Weights of a small transformer language model.
Architecture: RMSNorm before and after each block, no biases in attention or MLP, untied embeddings, capped logits.
MLP neurons of a small language model. Each row is named by its layer, matrix (gate and up: input weights) and neuron, and shows model dimensions 352-447. Each number is 128 + 24 x the weight over its row's rms, rounded and kept within 0 to 255. Numbers have three digits each. A neuron's up and down rows have the sign that makes its largest values positive.
After each neuron's rows, "fires on" lists the tokens most often at its 100 highest values on Wikipedia text that the model never trained on.

L4.gate820:146100142137102156143140106137095085173070165101142066102135098104141142140127183110118096157112210115162128138113132137117139128114137188159140136129117143145127128094134151093110133155078148144185166122138169166146135178177136065125134150133097100130138092124093108134169145140166144120
L4.up820:080119128095118132110147148100093143106118125116143161091153115129161135131128158113108067122144121126107092125149123172111138142119126104127130118159156123137124166123128101121137145120154141105131111101129136113126114161141122074096156111153143106126128131118124134143092159117135142094
fires on: "-", " September", " October", " November"

L4.gate1170:170092130106110167107081118097116109179126129101109105123121102129150167103097160090129131102139117085116105140109115129160139144152119104126099122136147171093148149119115113114136087158118077116127155164105114122146165121147131137112123085159104116121116149185122134134126189124166110133
L4.up1170:120136149112149122166163125117159118150119153120110152111157097142170137090115100079187080134128171149145128102142133089125126180133153101089099119151100147102159161076115086090161107133103118131141147139124110111105160123141109133110137130117110122133119129149120128162130157127170143098
fires on: "'s", "'", " j", "-", "pine"

L4.gate129:102112161161103161146135157118160125138156156165143070092118173111116104139142145182077164141112128102141160154143173108106124128154142129140111117124160116137058121125164149094156115136171126122071122131178086126109111110114128127131097158131142161099091118172150109123132131166118122073
L4.up129:110109162112130123093129126111152144113134129130114146121097111118125148121110160142133170120180109141092100186093149120126103131116145145145144127120155038125085142124155139107131086108175090115062134115175104127113116138143142136153139119155185128110088113148154097121133123139128118123
fires on: ".", "N", ","

L3.gate698:128164110136118104084089120141130171117107097110145144151159101110141140129108108148095071117122127155148114147143154102107154097150132114138111123136116113129150168170050141112114138110140171066144139102155120119159131117173140135144112125152132110153137123105089129148120104112117162117
L3.up698:115107140136143129164087151189099111144123111118172111144120138143078133109088119105196112129151149117104114127118083104122125147095130103125104143076120121111105152196102079129171144111131105148110124124125118126101121093134116152140148114164103130138125130135121157104158156157124128156
fires on: " P", "N", " S"

L4.gate432:120093138113123130127138120085126142124148107121110085176157116142110120127123138116140119194125189097107122152106145137127111128099158153114142131095114129082158112151113130136110122117125127151117110118105119134120117143157096108093102165165124123130119102116140117080101131131126149143
L4.up432:060137122076109148131134138125108121133193076140134144135131187124125101171102164094127123155160130136132125067190098150124090146135120161125091111114066088090114131107113157142117142122086076165077126083128144130114132164175140115138144112111102138090133123126101125108124129128125115073
fires on: " S", "in", "-"

L4.gate1280:125092139111165124155147095099133084121085162108080105112144139133144150096157130133153119115138108159162124077120169106122146090108149132118084113193138131105116145114152116133107134119118137140177121160162151124139152141124133108176124131145108130163098112061174116095115188137136125086
L4.up1280:097131121124141157141141142082089116179104160129105140101173126098132161111101098144178089115133147173114121118106142103075126137138131079112139150156134193134113140127154122143125141142118121091142105143137142098149146122157118091135143119150113152129098117109158146105169127151106121113
fires on: " the", "-", "'s", " former"

L3.gate959:136127155168144075087138110054138151140129101127108122087115131089132160142083101119138101091133083156123150119116140095155127142121093119095102101132118156121143121120097153121141144120114180120138120133162140090074147157126127110089147128150106128141137135103158107124125141120110129094
L3.up959:081085117134112127144146107156109103083168117129198123165116122134093111117097119127133108166122112082106148109127102143105102139113088116112155156126148167114118179138109141145114095104110117111143113121124130114190126121099146154193150097147143147148084153080137169134135099115099111152
fires on: " P", " p"

L4.gate267:092125109135124106085146113137178119154135116109128145156147104148129108099104146163180146160160126116160139118145110104213131122082142102143091147157104111099123122092106112173106166162125125134134162120113131097124113114094174090113158129132143110091124147129103101121156104138156150160
L4.up267:091166123141166127118097144106172147124128118103136148110138139157145129130113146125150103164133146149158098116174164169125122133123108134150133114146114151107109122152140149148099123152096108132122117110152142107157104144135144105109164134071117128130113139122120163112169113146138132132
fires on: ",", " and", " RUS", "-"

L3.gate406:091081126144126131154154099161127131149107091153131163147134107146129145106113169135125104138154142141141103156101139140105122177095106169100145120117116138158128133180134167086136113073117121115144086140130129101140135139139096085145092089139133094166128127109097135125122129129100146128
L3.up406:113114075109168165127136133112143115148105123146098126106103135184102174141163095122105114114167122151090117149145146135132110121099157119159133122119114115110113126142184110152171142109174125078113109115134120114126107098123169121161096132119116118121150128111110106163114109095118107172
fires on: "–", " $", " .", ".", "-", "as"

L4.gate831:150121099096117096162138155162155139074143101163104108131142147121132144134138121156124150118155130133125177130119145130093127153147122128164119143132148135051146117137147104143141090130147146090111108128164130138119105104120119171134136184138143152096094134151105130131114104174102159138
L4.up831:124130122086105144192148132126110145095123105114138101158108146152138097123132198207158143163120120116126134139123134114143070101108148129147136137145133119135146133108226127141163101129126113106119109100133146160138172105144120127175128141156101153136146110151125090160097126157177144143
fires on: "."

L4.gate1299:120140073120131110132143126175146111106144125168135131105130132090100130116150130088165122144184127173146121143127120143132120162128076106164180129158128134149140150124156119151132120121118151150116148103145144136181179168110139101131140151068141142148105135122149075118151154134162160132
L4.up1299:136151139212171130123170099097098110100116165119146145141111154170133109157143096107113152141191159142145132102147113114101133136135142079114117130134132118161116067124149127099127120129152116116129126113150129145171124135099147146147143109121130102142117141138143152163117138134134155157
fires on: " |", ";", " one", " a", "1"

L4.gate867:099116109100140177149131166141154134088117116155146126139123110137127141187154108151101103101138138159112145127146130115108093130131163129138106106097153172196181130138153136136148114110088157159161172137122118134112085121110141136148131101111120138125130112151105165085116167161193126160
L4.up867:107114130133113134119138164132131146124135080127117122138131088110139137147097159139091138110143151110109172114135137130098104107103148167152169108111104118157132113174177118131116159091112135139107119141104131121126116145115128076150129132144118170155118114117126122145110147151142133087
fires on: ",", " –", " |"

L4.gate1107:148126092100153134124113129121072130084126128138128126144086113149135156102134140122162138081141124166135144107092150168099139154144126107140106080118152126125092135173149144113109082118115137118111100130135101143125142159114113133094100156158110111144152157123105153148162142118147097120
L4.up1107:118088127160121117127095108126120137146156164106118201125153137145102162110115120146155071111104125137127099171136123102153081141117100157134108154135152127142129144114098140107124159133111144107126122124150146142143114091122093140118102148128133109099136101135141113107101126076126102147
fires on: " ", " ind", "ind"

L3.gate1195:123123119123150137163172122161129181116166149118109132137136126133138118134155133153124135136144089100156146104112126156104144127122115144107098137092123157134135138111160164080137154139096132070122150079113110115107083116177165125119137130144142147138125126123114141118126105130127170133
L3.up1195:131152135118144127128086135134134104155116104126118119129185104147117100125094157118120134118157128122103145177085135135127180142121105134107118129132139147145141120182219162131154158128098124129118117102154125142134125148084146103139137148141129151108130159128185061149114119106154126087
fires on: ",", " and", ".", " but"

L4.gate541:111125110105126104164117136144163135124113111135124129205128107132163140122134165119098142120077158152104137118115138157096118098134137141110149144163109164094097113200094115154134127188117096163126109137115108141178095157124153174105135148158139084122184136116115109152102154103120082093
L4.up541:111144150112120142158072155118130151137142121182139173154120124101127148065182121134146136125125138142144104125117101104164101142088152110150134181120104191087144142113113146113106141120135109143136114125134130163172153144125152107134129094194121147122143115125164058142114126165156141156
fires on: " |", " ", " Van"

L3.gate1275:144134134135144132118143123150148118086145095154115171123135097115146127129104116134170138114138151097124115123091123122115143120115134152155110150102129115138161150142112166148102112109132114133131122083156100133139120173146160120150129160119166169144134120139134138106143157134157110141
L3.up1275:148129096128141084155133113168160143110143166155110119178125120182121131131122134115126164138147158099129094148165133156119134137137164119134074127129130165154119104097156143117100158144102080120119125183118085127135128131072119133159113173111134126141111126119131146142138130146155116089
fires on: "m", "M", "k", "s", "ü"

L4.gate241:094115148154128155103168179141159129091148101122162157155105132116122146181080110110134115142119120084113111107098114154100107124133131099098134148084155117139128092133137134104133123142123125111125117103158140149135139173106119102120151133160137129150114109108114076116153158109146084108
L4.up241:129148142132157148125127129135147134102145137094149124147130097124149134103116119094114120139139109128126100135182142135111094113147161092128138142093152140141152111090157107139100153101135113186122148103086164129141177123105130113150127137138141141180150151094128140141163182119135139121
fires on: " |", ";", " "

L4.gate1233:169129124152112145152137152143147115158127113142104093162128102101118105128123136136159135110107114178127162161086128103122113115151130082132133163154106127117118130157188137118141135180141104119059114165158143099151083148126116196136152127145125148127142147130112134139152100101133153117
L4.up1233:162112113128107116109101149131085125129142128117151123104127136140127111138100152129083126161144157151116168140099105131145124150137147120110077110136120124143114133095133095097128117115134151156183100158174130120117105142152115065183114167101121126139199102094098115146154131149104109154
fires on: " such", " known", " both", " so", "ly"

L4.gate1325:126141122116098127109146134104110119100092145083113094080110145157118086113170180130098151123139143131159118097148110120125128137142079166129142127123117134120144147118119174117143108124124146155149190115108099129158113196164112123134150134087132125133136175141176115118097145105093101123
L4.up1325:152129189123149137137075116119159132113175118094108147155100123129174114104124156099076141149146123108129084136121128171103122159121172098119154128179172145120149095143108160080121076129121164112118120113183074139124111158117099071088137114169105089146096117160120153126093133116143109155
fires on: "′", ":", "°", " UTC", " Time", " Area"

L3.gate629:105126113122135130115144092117125094126120178146127105145104119116143100124153128118141103135133124133125140147100146089168119151160081170147133155162130118139138173129130104141124128108125136158089178105188138099147124153129086085105142117146089122138143140126164123105156114085108168159
L3.up629:105171191145113157124130089120151118134184136127115120122148098143155089110119140132133124123094121141103099112120151088134126148166117118118117095158130074121114099070169128118163164108146146103102090126193124117154089120148129150133124150134134118158133144150158111130135111167151134138
fires on: ":", ";", " ("

L3.gate1271:151167157067118135094088120101051093141170099138118108122111159103135094091142126144100174139135125105151136109129125099144120102106096107096148101133135128087141117147129154106158116109092114110113135147128121150105051153192110131132127132132134143172161130107134079121132099124137136151
L3.up1271:102135119143124167133151116152130097127103137161144114170131095136117125121128147137119165114103124160135151163138137130115161123106152134091109076114141136138140097143175118117113135117125149159111154136151116151128094138134109122137101103159156104141101107084150140133170163128159131131
fires on: " and", ",", " from", " to", "-"

L4.gate745:137088107139129109129131161106088137167149082153118108180156129123142139109165148167071110161159156151141104108151122105096121103147121162122141124171120149155124061145190147121112108133108117177080084125090087095135104111167149141162140167153118152105125125164118111092112109108145142133
L4.up745:106123115141126123122113165106095119127129111127096142120111120096160132119123126178098153172095108129155111141130125131114113134131112155159115123092159113105095188126168181144123115119117117159126128097155097139109117106107108182170119112126143144148106122116185094148112130139131098142
fires on: ".", " as", " called", " renamed", " named"

L3.gate478:145129106141143131144122147154132172120092138110123118139150114120145111182128104142136089132151117123108111131146115111086117160143180143118141136106123108068089101162112107143133161144163127110114183127130109128137156139108142100151144138137149151124082092140098108118121156174170105114
L3.up478:127133178119124134111137084119126145095136164101118133144163126110167139126136089120140127099154146149096103135114157116108189133153136134147148110123137148145124124167098141142117095123121085118199172140122161115151112125079116140165136092111127102159142123134132130141127149145167118118
fires on: " |"

L3.gate1049:131105118117109117172165152138151167110127083137147131123144157141090135100147135118063088124134142135154105150103077130143135174150127111098166104096122118142113151122116135136157174116131161164166129108137107159162137143116152125115132137091163115115166158128115150103210111175138151134
L3.up1049:140124111149156143139113139141144094129180113147158165112131098181162148138172117114095167055153110116142143141148126122165120122139120127157144140146143168130136140104183105127155121098093141111110081136171116139140138142125166104119128110092123159145089155119105152099104126102147115109
fires on: ".", ","

L4.gate1342:145101120095118122155151154130112183165116090163129128128190154107101127141104113130159145124132123143122129124108120111121083124154099079178150124180118152131177162123123146157135151159130113113141117165137153110130109123178128103107121122111145140131142191101106101122150134142139166144
L4.up1342:184091109113141129130122143138135091040125109126167159124113127130148111138124144148151150109137112154175116091149131136121159126138122109170133133120108152182136142147099130135104124149173128129110132115129168142124089153122134109114087123147130120122084142108119139137110092111183124146
fires on: ",", " round", " League", "Chinese", " edition"

L3.gate395:121179140117128143146096143115131119109132123165127143094115125133078108123118126157148148126140117098139132089108136101169102133095156125107130082121184121121121087127117089136157097095142128125109112162153152117132075137112128109163119167163136156117104128098158108115154145094162142126
L3.up395:116120138173108115149143138100067161120141138156163126109126136145111138102141159121186111122168113108166153126082129111105133139063152105106130128110182123118106164105206099151155125120138124093123133120151127094145118156114130122149133127167116131097122147115150095101131132097138118108
fires on: ","

L3.gate1253:140142133087134108101109162137098126103165136131079110097069173128071124140098160120111129183133174089136101105125098132146124162108132073104142119109143147145110112138153138157113156134151125187114122144170151159153133131132140104112125152156128176103134115134127136130147130123140106126
L3.up1253:099134127094108107138139134155136098108132113152134119175103140166179098090172084121139129092117122171125120111066146115112133121126154151124122113168142133097091178068088094107121102103093146136138139137143090126199160116117151116096144144152150112118106136114134134148135147126141112116
fires on: ".", ",", "26", "6", "8", "7"